Weights of a small GPT-style language model, trained from scratch on English Wikipedia: 14 heads of 64 (7 for keys and values), vocabulary 16384.
MLP neurons of a small language model. Each row is named by its layer, matrix (gate and up: input weights; down: output weights) and neuron, and shows model dimensions 256-511. Each number is 500 + 25 x the weight over its row's rms, rounded and kept within 0 to 999. Numbers have three digits each. A neuron's up and down rows have the sign that makes its largest values positive.
After each neuron's rows, "fires on" lists the tokens most often at its 100 highest values on Wikipedia text that the model never trained on. A number after a token or word is its count.

L5.gate4947:486511482532504503513492541497503484534568532506495459531489497470493543484462505529503518529540522524489495548461481512470504503473452499482480524513499473493511502463582505474510524470546505527535531510514551498499535489488471525491508516506482521468492521498503515472498484497517494461501504445486479500504504472478572504507498530495535434496520479499498503517510506484490528520475497509519525486520526477492505497477549507484511505493478527482476488509490523503480496499486462561515519495541504509514500479469472498477491558479507537470523508513513492514498464488490478506482475455528519493498505485534501520533452458514507475526526468494500520467502483433500468438499493482475519511527508531504521487495499501525464501462495488532429497519476496514520535501512534
L5.up4947:543481502503454496515504451492491498485485459485527521482466506523499526524544487499450465525490495458502537514506515541470497519503503451498508495518533489499506511457529481508509539463500515487501517478539560490530526513489491499514519521503500457485548495525512476499569532515495473489509489480524492502489466478518514536498502459525475483501470523523502503524513521550529564546502488499517479490524537518504541516511514519496516510501539474478484494542503522457502518484525496494451488517505520517523508524514489469497499477542527512520487496496459494490539534468500509513443481511527474486506452550482490470481475485525543499537544461511515476486482508477539538506481454509490462533482509511491497479520483479534505447540488475491535520485460533473482522497484538
L5.down4947:504467475495523492456527475495481516526477492509504526486484540516522511521494512478476536470476523473545487500522452477541481527454484463462488507512469455516529559465481529482497489522503475542521505525511493523475501475502475508466507504524488494445477478479512491536488488480522493530516500564502522461499526521500450502520511489459507473506460493463477471477464481503508501510502503506476480494521482528499479491467511516462455515476423475497470520494503478519501454499479469486488431445513464479485515534431497499486534532495499477511501497517485488516527457501506506494450501418513522504525493485465536477531531442502525490510500494497494501489516539468501525516521489537504502478514485479509486467476504523498518504532492516523499529499485499531549502495497493
fires on: "U" 25, "re" 16, "-" 5, "rec" 5

L5.gate735:508500473477529457501506511478480505519542513450485507456520491498504508494505548485504493535505494459514458540516485439471459524524547512471481502519529445514519470508452552502542491466543506466538495525477550478501499534511517463491524517470511467495530472493547529522502485508510491530489517508468465521538474516495531494521521469495529475489500493554478502495478445523532525486470492497494544484522496449504504494497495529520466522547509489482498469508502499486490524505452516537463499486475531502497490480508517531531498501521522457486488518477512521531528472505512534510481468460511554515475501450545542481516496477497556472484503532491528475517517506495514474490469548488496477503475512531477478477491492503484500528487507532497456494504533470479462500502507479
L5.up735:501515506523483455485515471495484499497478520496481487421513498492494469495510555485455499502502508501502483518541477500487512539497506486495455470494469443497549457470506544493541497511529550488471529481499505503481490534527537508523506541482508526502488495531514480474499513465516490476512509515493540515502507486523524485509460487479485528486504503479500466508448459497493520473456492498497479474472469475478509510469476475515486515531493496511497483508473496511483499485526465470497507542482541490493487535550492519517549543510539484515493517530537497517545509497502553505472495496530514480518579507507488540476503464533541481552521496463502480490552496456511462499502511507512473480495496498480512485453459476509494518475519495471495493476459507501487511504535496
L5.down735:505453481557516509509456481487539475516494465527524501478476480532539499520539517482541530527532475515542483451479515520505464438510480463476484512481496479475513454482493523518535490515522509466465466471510487449483533533498464496512535494516511496488483485494537514497512481486510498481452486493534505436516465477513491495491469506510499465532517526476487523510468544533513509499467518559549481496495501511490478477536505495536470510464538488504507505512470491526528532518496501480494486510462507505448504510517513540524499537547479537521465477489555531471546523490530466479511502528540537466497506484540477479549479468480473496518472506499517485508503503522491524486499502489493498472487529486499496478470439456504489508486504533503512498508499474516502513508477533
fires on: "im" 26, "un" 8, "East " 7, "West " 5, "−" 5, "foot" 5

L5.gate740:508493466484483524545478491542501488494563499529530494511496530484504531445511482508485459480513522529526507486526492535509449498503505532504431495505529529503458492542504515520448512555481475533514471533522541524503573454488497475570492507497489481521499467507518492494471516525473470504513496482494482495531506473458501502524502465502475475522454475572498518489499497517476531514540519517432507528510496493483476504537514487491511517452560517470486496507490480530500451484488468502474481505495470448514521462491491481504480533467474483479491520501474520530463509518527495486502536514477516522470504471484499498515533484509534509479523469464486507555477525493493504519524512572526477448501540496508496493472512519476444492495529534507496450515460553475522465448522464
L5.up740:485493497459473414482510511508459499523489457514530529506480510539492516519518479536498510487492521508491491489519498464474511488530531546499494502537508488523472525509438484468549466467525475524520485505535589456506474448489450493526436506498513499539499500503536502468503497514492528502494499495504476500538541460503500505530498519478513502477529492560533535500455523464502457507510508531526504484543529494512465483514524488512474500477481465505511503487495468513510532547474497506525472485501509536501525535538522491474515522533520495491457487521511523520490476563496499502525518429543491472478497471541545474482467489525502496500524512509482505522524525499488485471508524546495483481510545544537529516492478470484510472490508513522535461513468514473502487541489492
L5.down740:494529520533509565500513512457524539534482476530503486483529536463502460492509547537467478541505512506492496485465546511506544479495522530520528499517448510477514491503501510493505524466430462473531484475470519482493470487505568553453469479472524465441512519454472445483518475481477484493501515496493481484481522524460528490547470496490532492501503450478508481493474518498509480556524512513501495526486522497487455492538509494495484498466486475539482532529529477527550471494468495504538484508460479480482507464490507458520506528472476467448459527526497506481496480515478478512503485511508496526490494486511473472488468497504447469481527477512488487491485515494482495544497501532506506501474499555457517473575495454505499467484487478498531467480499468479532514531492477
fires on: "," 41, "." 10, "first " 5, "$" 5

L5.gate2538:526534472503541528505525534502458483504520461484479532478484498501507495538515504543504501514496506525551532485524489474523524475471487470470467514510524485527491499484525488481486528488515547509488481527525441537524529538511502452553516468503497512524498475493517457513506467508507518510445463552461549515495505488470470556553489553537483431540519491510514512491512488518506503512460498513528475497527499493482507469502543491452497515492530482481525513469478537503482496465512507474492469483553528519491486522458514518507520522477532499505473507495457469538485464441500514467516503488505485455477448509551476539509496501501497540515482517486497530539559531464532528468535514505474498485487477504528526500509497511536509479493511549530522483501498454473461495436472481
L5.up2538:518526529532495471466540502532504514515467469510494484482507468554508483472496479527478495532444440464489485467448476509522494477479504464524487490504484502571504517501507515503508514491519556496465511533500471538574477476456486530520472521473521536523529509522458486496547508480495515507468477530454488524541527494486458514486448554518531485501519461558495500501467492507491550456481491515494531546537481485500510472479519444478471531479529474475502548524461474476497525476528486507504472505521494515486482473501478518550460501491464537501507523469530482500526464485493487495457521502508514458482471521498496501473489516483453512496446495453528512482474492499498524492480499484497507467480479470484484494500458520501513465508467484543496465473471490579468475461476484
L5.down2538:526563523522503521464470464465494474500474500480508463480491522541502513462547488512489499465441494467485486540462490483527499500512510482522502508465478509505469509550460497513548492487527493553473545520488530472510509505526486489504500544504522467452535507477498518477540509528509471528515492480498495520467512496517477471521490532549520499469525459521487515460466534517475568499496543509504546479533498482506515521488467508465527525524477511503540551499493464551514495501526590462509492472452489505513482503492498504529476488522485513483539528496502541477533515504526544538485471500538413488545509489484546472505498474494480475478536544462507526515482478489497511536512443478514460496456517468512495511542478555526495494523536495477508515507516447538487444522510477
fires on: "high " 18, "-" 18, "High " 15, "Grand " 9, "Long " 5

L5.gate1827:523466482491539512460482537523487457504534482502510522474496448506463496482534470491467500515486485522506530521528502482483488461531504503502523510495492485479517492531478525497447516486510470528540480506513484464462525542456512507490533482498491492456494492477507527488488551511508505507483497444451487507491514528529474500507537533553485475551497540520505502503559517517522480489476519494528506510477542486461494428510517495474522514484469526502510483568471554463477548513502508546511501469534530443501513520474512507489470481485519487497536518514521508497483449537535515470502495554487502474486502566517504515506470497500512481445471460525500489531501495468470452545497452544511487500482498475543509479478521482536474509474535528534501495520514476498512492510504454
L5.up1827:499492500484510496496504507558494550515533504517539540491534533465469502532439488497558497516479479536518488485517495472497574477489490527476512484480532509503507499510488504464518471493449548521485517513528490502537478471525509496472474520525488523474529489504514558507459443475508450518465502507488464508478539484510537498516487537521522476477558515482503493498483459499518502469537481496503520484507486506562491472447489487476494479495510483502501529510486505517543467451453481494505530485477497548483500522511465503498507497506470433454500488546536515494509499521493530496510487534501495529480495505499513519494463478489454482517525480498521479464518467497481528494460479497495488518491519493514512527520510457507522496499476468510493484523514479464541541433499535
L5.down1827:440509511515429542494523504505520470510467521487555502531440483474467503514490514500492503508474525500451540505524503480523535524507522509505461479546531526517519450481479494520509530472478510520453468526450528469504524537474466501476466504490490486463489487519520504524482509529544511519486506509513458464539482498461487459530527471502509496549484514489548499521454523486414429500504522526502553542486514509463468462467513479505552489500471512467480513529518440466484472522520528499523492515529512463459494503517531526488498469464496495514450506509509522471508505492533482523545471520512458546493502516523471486516530548505477504498454434530478528468466501508480499491497496482521518474507545515507538449513539528493506511526480503507470486493480531467525481502493498
fires on: "," 77, "." 4

L5.gate1623:540518502539506440534500529462515534509538488494536527526464489484483501490446485439515525523553495518483513475519481452522479483523491535503490506526510486462481500455515536530483521467515526519493545503537529495466482479491523528523480483506519498511539516495485496453493477521465486541429496552514524474487502469520501480532468505488512515468514499490518487498472470473514487529465503518484511500542488480461508487465488551491513507527536517518541474510480457482447493469502501501514528541495464475498475499486498514474511476495534473462533536528475526485508468505453516546478531521513525534529530444500471525538503502504465532465510455448473461493554498504520477479496515470498504482477522529499530509516513507492469519505517543529498496553520521513499514474530527
L5.up1623:493516548571511532528538523482501490462477499430435530512489503484521480505501512460499503496506499524475515500532496537496496469511458468520473490479457521542483474534552441488473474515496477481504494478519509506505489501516491502549524481477510479442506528507482516470506501528474488489490485495494489494524496476473520485464496472537519502464462466495521499566476490527516479538498512503475491544528489536472515508477510471548474487485519515531463533483514501537515514504510519460463535487513516497495516509527510490468483516506552538499532466497502531500469490484478468463506538543504464540516500453485485495494517560494496493526508537464449541523484482468403485554491506508467481561459513540523512482486528511496489472520488492517511498498489534505498509489508525
L5.down1623:531502522530502453518462516450494467527491456533496496469490501465479499470511471454511485455499501514512532510531502524509515483487509511507529500484551525519508541491476479482500484479527482483492512508478514499486511473506489499550492475492505498533543450478508519516510491479504497539531549535518491509481539474479467482496517469489470526481489519512457498490492512477501495482513482475514469484522526502520456516486503474511529448565482493474501551503463530522434511471463494551481487542486518482531462497523412515495473529515444529512479440503501483494514477457480540494521514544488517517484481505499476496541509501530483518499505538496525503505482511530504500529483543476473499493493466484542521545564527501490579492486472503497508472519534556452486503511508480
fires on: "." 40, "m " 6, "200 " 5

L5.gate4329:453506457458534511536525564512501517503547487505480483533487520462494516479502487505540506519498520522482454522511487503520545497497542529491517465510509482525485481483528497458472484524472523477526525537529502496510468505445502493483534480480477519521495492505515553486515467469484490462533466495507475490523477542511501526504461500495494463517520537529476515517529481526492529507505526456559514514499475516505495461507523498478539460483509509518541517472499488506525532529427438506463479531511518492517455508495472504477417470460447549486476537546501516479503514523518514498507534526516492526492536498516514513495442447517523543494511511488507532496494532496506531480539475527504462501459490511468519527470473512534502496496477547502492466494528530469527529493460488
L5.up4329:484520493549468517480494528474519495478511497537483519483521534541464496534485484449524475520483526507521509472501516491497487467518506498509493476535504493492483488535475528479483503460508507512473521494503487473480462505505506496509539506497480538495495559525502504532482500488529506528529499501523521462545464518533516507530507513537499499481563497473465532474490493507535504472480463506486525514521481545527462458491550500501504524532486523545503524476502547490467518508503504490494471521481477491496474472487532525513477496478484500496480486524528506484530510487533501505469509511502480552512459479469499497511520471509493493462490489518529514490524512500479485470492492498503531488523508465478533492509505556489509510481492480478510531506529467517530533460537496
L5.down4329:505561531533534503472497515479509463493513520449520546512455473479483507485515505490498511453487542523489505463527472499541479489480495533504501511545515487461510473513486522506470518511496534504452516517452500503496507489510523517509525493470504477505490471541521502512513500499493462480495502469561519435522513489517482475528480551495451484495535534461511498496458502505509508489460482470519515510491464512523493462524508490518463491514524497534527513503536476528498480565507560492499499489522523519478527457518539483486496498494502467512497464503524529510518466480486514507549528500494537486441524493511523544488456499493506461491533542508499470487511529497487505475492530487533521528497493469550505479549536457503492499470476487461481502507472511486503449477501525
fires on: ":" 51, "°" 10, "′" 6

L5.gate2502:542508499534480469500472549510508533487516527471486453488515517487485506513488516504500512453515541490479497540481548473536489458523502450489486537510511511545509455501490504482514509494556501458502508517498503501487476524458483502476505480493508489534450511529480519507511514522508484487539516505495509508519469414521475550515438511496512495504512504520516519486495497528492560499546467521543520496510469475461471507477514464536493482462529454531464510465525485514471497561476481480491547504476498527454469514533492488477477458491480490474483497498489474537532535484527493547469496471489473517445512481517505510461500523523519439450471455461519489516475478476507469502502499532494500511471535489495458492508531514465469553475521512507495500488503526474513496501530469
L5.up2502:557491497532503482490516522502475497538506482512505479455462482515492474537538499474475517469480510463464487511510522492459510474515487464520523504534514559499511476503482514499478533514509444464474495467523499523475486490468587476499505512478512530524474465533507493502486484493548495486542532576525508522502495524515471490486477537527501536502522481525538482506488501517509503494536503490494474527487483460494460488566517526508472528467500488532527489495511503519512496505490506471522525474507492526541509538490484516540521474510525537521517501530452540487543559491507496505490485522505495514468457518488472493468481510497543466467494471462511508504513477533500510449484480469505490523504457492491490437484521522490468463521531480508497536471484525501450498484495490
L5.down2502:513491500505449490497466519490473507491496526510506482472487478525525520543490463478511520513489527491524488525498472512492530470455508477508507533492499496446499487518517512534472502508494496514475504493491500492501549482529483523494476464496525521486475501536481499507497486500549523492537516481545510516469452490502520522508461505486542511507533487511474476499493513467485502528454546483471478514490477447490512484496497486584506512477542484450518521500512520509532494465535524494460476533488464512498469484480473515505475483550520489490507537510475519473497519502526532522562482511529494497493527488536486488504479482505491494477501553448503514513516512516542500508485524521470502487494491531523486499526491507522518496489468510463523495557494507514493489441541466
fires on: "same " 17, "next " 10, "resid" 8, "following " 6, "y" 6, "known " 4

L5.gate4749:436506490533480497481502496492494488461497514505527482530458490436540537496488491476521490522513499488513483510502487477493568463523486521493494457490440485523502511497457552479517517541456489481521483487504491539472523497466516525501496508498476523513482516505546493479546467492512482478510527481472508556510478486537463507501511493535529491490553533512485500495478482479498507491510500520514540555472487460479522483556519456469518522500467505520499463522496491478476507498499486539540524522504454497523499479514483529500516510507486534544514514541506501515485467507516489505537514477518500521497465507505471554531510499523506488503475491493522483504468532549467499538496490514491463487496474483498521499467518487512520515490535496493514462492487453576488471465513502
L5.up4749:499515515481496479497499472483474489486483494537478445502552567502469532464524484465520513545494455504492484489503520497500429502499495462511541483504456516545477492471469501479509503491519470490491466509509492477517520493535485497481474512506455469541492505514489499514525473534454551554501527482507475482512496529531470502439491513485502485513510450527525536499505494478489487522517449493517466450508500472491535509515540482524458486476510538542452508522483480475537525510514497489518545507503468504560537520508516529466518530501530535456529452488479467523483526466503518488535493483491512530482482519487549482487517485546468541519512523514495516496509474518471539490519528500475459490554538529495499529516480477529527536470446513513490486512506459522544472472503500
L5.down4749:521507519482466484499500499516458518480487524452424451494478467505505479495511509486500534505540462505510479495510532489472547469465499509513510502515506507465463512490518508558516481532543557463452502453514508514477513498493509467493485532479469491497492499497504498498523495518480500480473497501512536458481495494480464513513483490468460515491475509490503514453494538537497523521513548476515464505487497512548484526535507505499550534513481509500524482481502466497499484515489510497533503506523494498475477507499569509520481450510492464460509471480484524488514493494478496518542531489493484510466505555458478501513517481470467565513516463523482470469488488529418534475511489508465494484484511466522504491534516510531458542535466520516523509503511488500515446527477561
fires on: "| " 41, ": " 13, "', " 5, "B" 5, "Th" 5

L5.gate590:503479514500488475538468510491473508493504468536480496501510504495518531504468496500459516544498498528516468476528517516509506510501540481473468508498442510488492494499551517539486519499511451496478494540486480473533463512494504480469465512531501507481497531510523515516487524517509513486520465449541484558537481500487470489526476557497528491532534475498491483470555520473470527517461485489524538515515488513506519528497484525513525477544480501502526485488512501524556521520460456516522559534516465467486486514488427526482521514487458516525492516535461482491488506490545503520483500465490503527463532463474517515480462499471502549457462485506500461539514520498495461516496549513546526468523532502514527559486521509484515502477502513489436466543507432573486491477499492
L5.up590:473461497502488471530498471537520537520529502508552471499509522531476484511500449501472492511511490484487505468494466522530497546548511501532556486506480512528502476461473483542529511491512527482492496529446484510558515504522488466484510489454496498493509537486469492523495501501513496519511471503503505489489499515470493436548512503511495495535492469492544535489529540487548517490482464456512501530479510488498499447482524483505491489514533526485464516491473502482497530479502523444506469489517471504488508472461486473487515498523514503473528520476457477488475475537492462437509548450506487485504525489491513501499489473501492513484506513494496460546478456460488478451502484522432541458473502517484501454537495505472485476496497509498476516508498485502505511495495486
L5.down590:509525537502516494474530500515455481512531552529514506482516525467516483489488463457537519535522511535525501542474531458491466501499496468513496495453478469509506477514537511538478503506495499508517483523526503504541505500579512513503516509480514497492522503538528459527519505487465518514497540484445444448488465508508494492529486496498505500516550525498491468508505490516512508478504504501485530496482470481534490439463520505512513447471523504483516508503511443504521486496462509477570484511507459522487518537522581511475484518474488492486480483516516522461502471515474529492530544523503506486518510489517508498485558513490505527486555479521497506523529563554509493473526504515468514466478469502453499480493506455482532491484479502475504479464502534483557499539477506
fires on: "| " 52, "Kar" 10

L5.gate4775:569506519507491501504520506522507505516505494494504456505521494493498499490486516479519520515500521522446502490514530488474475476495487510485544497478502457504527527447559525517514495496516512507498508557501534545474499488498478501503473535448489474531479489486494507566521534516487462529529459478474496480500481499537529501516535503492533413484487480507481508527474470533509511531508497521532487510485482544534527482528500554512475482556529533534508528509472588496541489517502470512507478484533502517525512510490481544488518480502489503504503481549488517463483497480540501512519471472479514478452468467537507492461477524510519497513503453483514493479503494502551490481506443455478499496484456481541523503522502519530502509454482466507499464546550484468480477472507480
L5.up4775:495497480503484526497449499501517514511540536504490482507468442482474539487507516471515475510480472505493478478534457523514521518466489481511490537469534511467475476540521472487491482470469479513486494484467503470528515508464502496483491502541512489564467483513502514445548481456519466482476503525420520501520432474477457495493517520551510482473505493516523492484520509527517532533496505524502499510458506483555511480511472492492544527530492441466520441512514504467470494502510520508484475537508501530490486512528500475541486507500492493522528442497490484525539500545503510493521528536461514539537510466466478490532473484522525503521527475511530453504475498487483546490473490468502513485494530499460500511485529436522505497492498505501472529518531529478487490510499498
L5.down4775:496481486524505482537508511521504501530456480523443504524484467502525498508500474510500460496471534532510528468512542468436497508496515535489473491519483520550508507505510508500495470484437505468479539496478491490532530497486508471494478564526491508502499490537512503496504485529510485510506482505473485515541479520480491494507511489509504481483479502481513483507466543535531527506519495528480465515452529493479541512503559519517478509518507559531508484514436560469494524449517480506483528493520478483527479546477464503511505485483527574556559523540542527486464557553543478515489477500462534482480478499478521537500511506529530501492491510501489502481458528465504498482512484548511493541522485502496525500562515500522519544502505511518491481533519558522495489497559530
fires on: "-" 30, "'" 20, "−" 12, "am" 4

L5.gate3320:499478558488513488522526514515555475508515511464438498511501527500474501468529492551497513502506536483451493492530511497458504455487519491510484520535510453539528456512507487477509516490545501513488532515509456483494475512518503448500518468475515520479497506491528534480528492442471488530532472533508513497483466512477481533554529510514499480519474463493518500496489516479516539543510463441484460509519511517470494469486504548475565505481497472501495500593537496491534484459488488503511538460534493485498540527492504545524449529495486440498484468489525513542476510507525553535529464528460500504529507455533492531520523491479532497533515499500485504529513512539522501534513476493460466531431502508489488501498533508524485515451510526526552477483532499489519492473477509
L5.up3320:464502539474537519468510459531530448511478533503488513517541516486506489527502506485525466534508483485514527503498540515497474511502495526493474502514509509488513533456482471493512486528482470493513519504484500552572535548504504505537516548527493484479552455502486502543498523510489476503476444534495503489508519527503490544480556496496509491519517474482480453499456491489490496476512467471489505518506556496494509491530485481503457464528479467502531507494481510504502506465478472534501462450505514485519533494512509531506493506490512436533546539501491531505550497488512530519489464528456545463522507481476476479452485498557517506505544480515489486481522490535513483471510507487497488506508481503468477442479499547460492490507505467528476471533517456528536506499485531
L5.down3320:486508544525504458471505490488528486512507484517490496496481475528533496516516518462456534522520480527455548452519481471533518530480542489523524522482544484494497509492502476504511470498494482530494499505493493465508449528486481484520487496496544492481531500525506476465504534464498517494463516506492500477477510473483487518508537531522470508529517430513492521487511496506481511507518484547531468509507502488543468489528515501505512549502534488505436548531478523462526560448495507455486473491499501487474538517515499517509468526550506507477500510465482520508520481477491523484519507534492491504479499493496503462547520525451455511512466487494461532490474525504500477497475484537475479490519532507556491482506527504450498512534480556498505522517507504500526472504508506
fires on: "-" 63

L5.gate4179:515514469474476541468509487502498523520525498480551499516487492493496523489529483496498500530547501517517464502490483518475462486493481499552495522522539497496477470451492500530511503505489550523504527458494536527527484518493485482480491483549486441458544481482491511527460514477494474514471482487494464492536519513434475513515531547481504518501552552490501490510511501474509460542499503461508494499523487491503458520525497546519524509509535519481504543504466520514538502458521502526465508518521495455491489494485490505493508535476493478517473474523502461485500484518520532489534492486482487510505498508525507467513520528473556472511464516510494502475509545530498463498434518559489505496481534487521485517472480496482512448496524484499514497526536463496517526493483531
L5.up4179:464479486494508493518517465502473500496463495492477525455484532500480486561494478527509479513476455513476506482504448483477486506474527583493487486498486536494518493529521585502469512469542523502492522515541512473500488475514486507526496575477471490490483536505479482522459503547444497511496526520458547523534502517470486507508516554534515525483547507574477465536477552506513462479478496472473535473508502488521504506497509452522506515482489478464533513535471462483505502508490489538496481511486485507500504456503539457488504523501573474488533485528490525461470497509497489528521470505498520523510450474495458501505497503496519496464485525528486540521499480532486484485495514501464515524484503512494475483530507496492517538527510525514479478498497494488499502458493515
L5.down4179:512520509549453506500527485524502465519514491505486483543508478512466474461468535489485503569497522505531514483512432483522529472537497517471475510506469459513510492523516469458466451529465531514543480492512515475496507498506501456489498447504528491457531464447478484494549522494460455524471478504473538560507495470535479523521523497559541478543513515529554504508479481458458476518523522535512483541513471546480503503482509519475489529524553521525528521507493500524473482474477517484503531498454527526497517489492527513481507527460545519508554529523573514485515507473515509533516512476527495482499497483508465500496543521449516490468526493492485512477475508497457496501485467515514505448499487471479515450513481506482476524492492498436484494516479456502460503458482525
fires on: "," 64, "." 15

L5.gate2403:476519502528472503511535511464526517529510491523541479483526519460505521498466496495492514473528503498463504475510512471489524487513498512494460510466480452498486476496512513524513501445494541485472469512503441522461519485505507536496474497526515484512499517476532478506514496506527462466494528545490507479478520489486531533519488514491444459489531519468508451529509528532510529521480476484502502455475482507511483519518466547461499543504508492498528508533508457497454468474465431484491474539505480556502458473538489501484517459485525492472508511478514543480486498513505440503501491481512522476454495509480528557496511503488536524490469534491514480503507476424492514492479534504495482478519509505529504508488455493531521520541514484504471585501522543507512516501518487
L5.up2403:535482483511470470498497512492505511464518480516522492486478509477541468529488498538482503504524509486491510491498501509509492501468499489501517504526505506501481503464468518519483505502520512524478534559486481505505521499541495544476501511538485536501443501527507493493500508508511491504508495509506509492506536472461536541513506466507498531535477535471499516515483515490486465558521534466434517437532481529542469473505498486526487490536512503478500524477526518483468493491468536496508517534504526544498504507525532489564493470484507483515522492454501536543513528494480563502514477476516478543463477490485500546503511489514515479496488493550475460482522512476492525503509480536519501483515475482505526503468465469494524527487478563495522538519532518474466553535530474
L5.down2403:472476517468483522514485491465498478517496520465496471459497527499514526495498504520516519460535520514481516516518481451480531522513515555535508501487514497534571472509494555524528495459507532548509525506481432524480480487498461482484466493495509503492502531496492480544484452526543494500469509511466523498510450507510542480490474505493468482510505537455487491506523472545520482461529510509497484496472540512550526519460528547469493501525479453535510533476491518494517526467522530506484499556469526487475521479461503530522523462501491489494512520497516465459457505521563516481502491505491493510460478535531505549468491515480487477508502550492474503478541502488510493506519520493490471509526531486510464500526482552511527476535490503498513526463527565509530541499508483
fires on: "." 22, ":" 21, "| " 16, "," 8, "C" 7, "P" 6

L5.gate3825:488487522533456436492487524505467528480483484494478523481531551475529507487480489492511551544536507508514481501496476479488514487472521477507497502535501484527522494461502507487494543500500533499478487487507473549516488466491513475512479535472496521483532499545489478488496487468455509536480534471534502486463470475480466485538506508502519471508488461471476452446520496477521542481485494477478455524521497485524446517468519542491533474487529504479481506487524487484476528473510483511492481473521547473498486485445496516533453481494515549509475515502475555484501452478513488530490491467479488490510462455516491457493497475513512511489520501541454495508538498458516521503554521507502523549469495472481546469486492497545515487514493531531476464516478509530476478483492548
L5.up3825:515474473517503499480493471528534475494485538489526469492515506490469505503464520490478504496504511494527459479540500472505499478555485510529523477552467502538473487484549525505500471484492482477480506460531503537527521527516487502527524494516484504488545521521471481465481530478515504480520478540474514500527504454489487493473476516501530494486553546533527516539503535514529520520514501513510521517480498484517492494486483557511519467509501506488499477516510516490514485500457482487515533487542501516497515501508483494525484518484519507504504472480484477486498460470460491498499550517485509511513471524517510518489468490500525503484514499515518501511502539519490551520462497513513495519508522506512467489498540486518476505478489508492536495499496507488534536485514504
L5.down3825:505491464497500446522479519514498503469463471514479548499459488524552511535505459548536476512539488488471514465485503518544509507504503531499460515491547472533499517480530512462536496479511508478444470515511462521504529512521524512482522535489516521508487513498500445481520491525521513525521537497523518506546520463535501517522516530525458505474515499456465499501525511521499548519483510497530490486482488535512485486515519524501522508485494489470509515521493503479472535527501490522483501493521516524448480509495503530499467531498519487497535497524462544553498488495501531490465502553436466475542514447479538492486497504497515524534561495495479526540495492522493527487537492519467533517502486488517470496461509515492473516550548509550504461511497520479500545495518513
fires on: "." 40, "-" 11, "Ger" 7

L5.gate1870:469535504479545496526483502486528488470535522468443493503489496475475527442505539502557523496477545489528500508468493503505528474530427478471487481489536529556512472527521483452436495483495501496525497491504492463424519486477456573479522457532483480541502485500490538504458484500527525499507509537499484533547527497545500464508512492554493452530506476473480516503513531539542503515530516512497476535545496477496504488527509489512493532476476546509512509545476503515502507480519485487487491511510468443520489532504482526543522525449498488531503463509504468499495487497449539516533539501494488525474532536532495498533496486515541496472511466527508479551452519495453487474502511495539498504503538528485512480465509498490502527482512475504501474451515460540526562481499495
L5.up1870:484484499488542486492451465500505485472460467475512463488506506485526519491498503528516523524493486539507468474497450485495487520508526507474485482485466509506503518542514506466517479522533461533487509485496458479469500516502503516523531508510503484511501544506484484469518459453505445454493492479494493507496490502532482508495487515489500485481519488532480509504494491531481504475463501517516551499536497499517522500522542479509533529518492493507544461525521465439493505514514489468489492494511505481525501538477499505485459497548454512464466501475506519495508513506546520528458537521526474487487463489532484517499544512526488447504475490487516522504537523492514447487512535515518478499521498441495487511510520488503539488495517485502475503529458503521495462466491517
L5.down1870:485486512463560507496466510477474461505488514476489495511505514518474534494532546452472489498474503528523506496510494487465525507503491477516478496527525468519516487520500511532506478497535458517502480488478464511514476499520516558504501494488533492513480476487487509500503485441489452482508522493503495533496499459497451469476496479550549488460517546508491510465506501479499503483493499536515547512533511500472476488520477490488504492528442539510479528502503452510507494518480526473556457482524506513476544474491525471513491539456493468472510459527517465511482489496474550480464524528523472495500517477518497476497469519532547479489514526499518492541483515466510477514453509440509481480467460476482523502512506530534521536492513509490522513506494508484501486538518497
fires on: "′" 13, ":" 13, ") " 11, "°" 9, "(−" 6

L5.gate2795:475555475503491526581484523513523481528498441436552493522496491465482496465472447487515472486537471488496523432440452483507520475510514471450525485489464493509518510503513515477505551449544510490489506470516510481495484460497461538502528518510522508437489470484490480492473479476473511498526536524497510533508511490510516521526452521534459443528517472503518534474480470491531539531479476476553528484519462525492513470525459490498461522506522517504488496517510488483481483484470456478471458477529517518533484514496461551508471476491489475489491504458515511498494513480507518524498508464480528516510483531473473525520500487504537474502510508479522499463521518498506519465475521533521509457468528510497528471479496504514492502476467517498516538448499502495512539495507521
L5.up2795:485499496488453502526461525528526513519515452491512474528496526505517508482487488511489468473450490496456511502502533464488498500504490484510467556520521514475522500482527495495525490543476477497508491515524527524487520486515503476456464482505501486497510525491509533498541511502495488490504474517500489519493543497538468515517499530502470514487484503501532525510506467473456510473510480485525509491505447487535532483546537496549541492554473512530446495483512525496513529509526521481504520477503517462511470512503461546484497498508516464553495546515492524498499529512488483516492485483498477488509494487506511472495476490532519506497506472454514568481463508514487482532523489496497477512485521503493510509496505502500497484518510509498503537471532492492501459472508473
L5.down2795:494478507489513469459503544475448474470502482537474515556531503539471494497489510487523475527513539435441534527477519476554506464509481510480510489472492484531530502506508476548515486444490433483518506475538466492502475496526459458515498531492503510525518525504527489488508505497477532503482514502510461511524484519494551492546520524502470524493477493533538495463487475509494489513448535495465523490511532483465492531494449503480513495493500492465504531499506517480489543473469458510510521515524507464533503472466474473554482497487513471516456502462503496449478496529529472526477509545507493520497500513547513566519505525520472451526485483462503520516517476516496499499523498458489468513511517519516533512471510485500523473472497488493446483463505486539537489550499486
fires on: ":" 15, "==" 15, "===" 11, "–" 7, "| " 7, "K" 5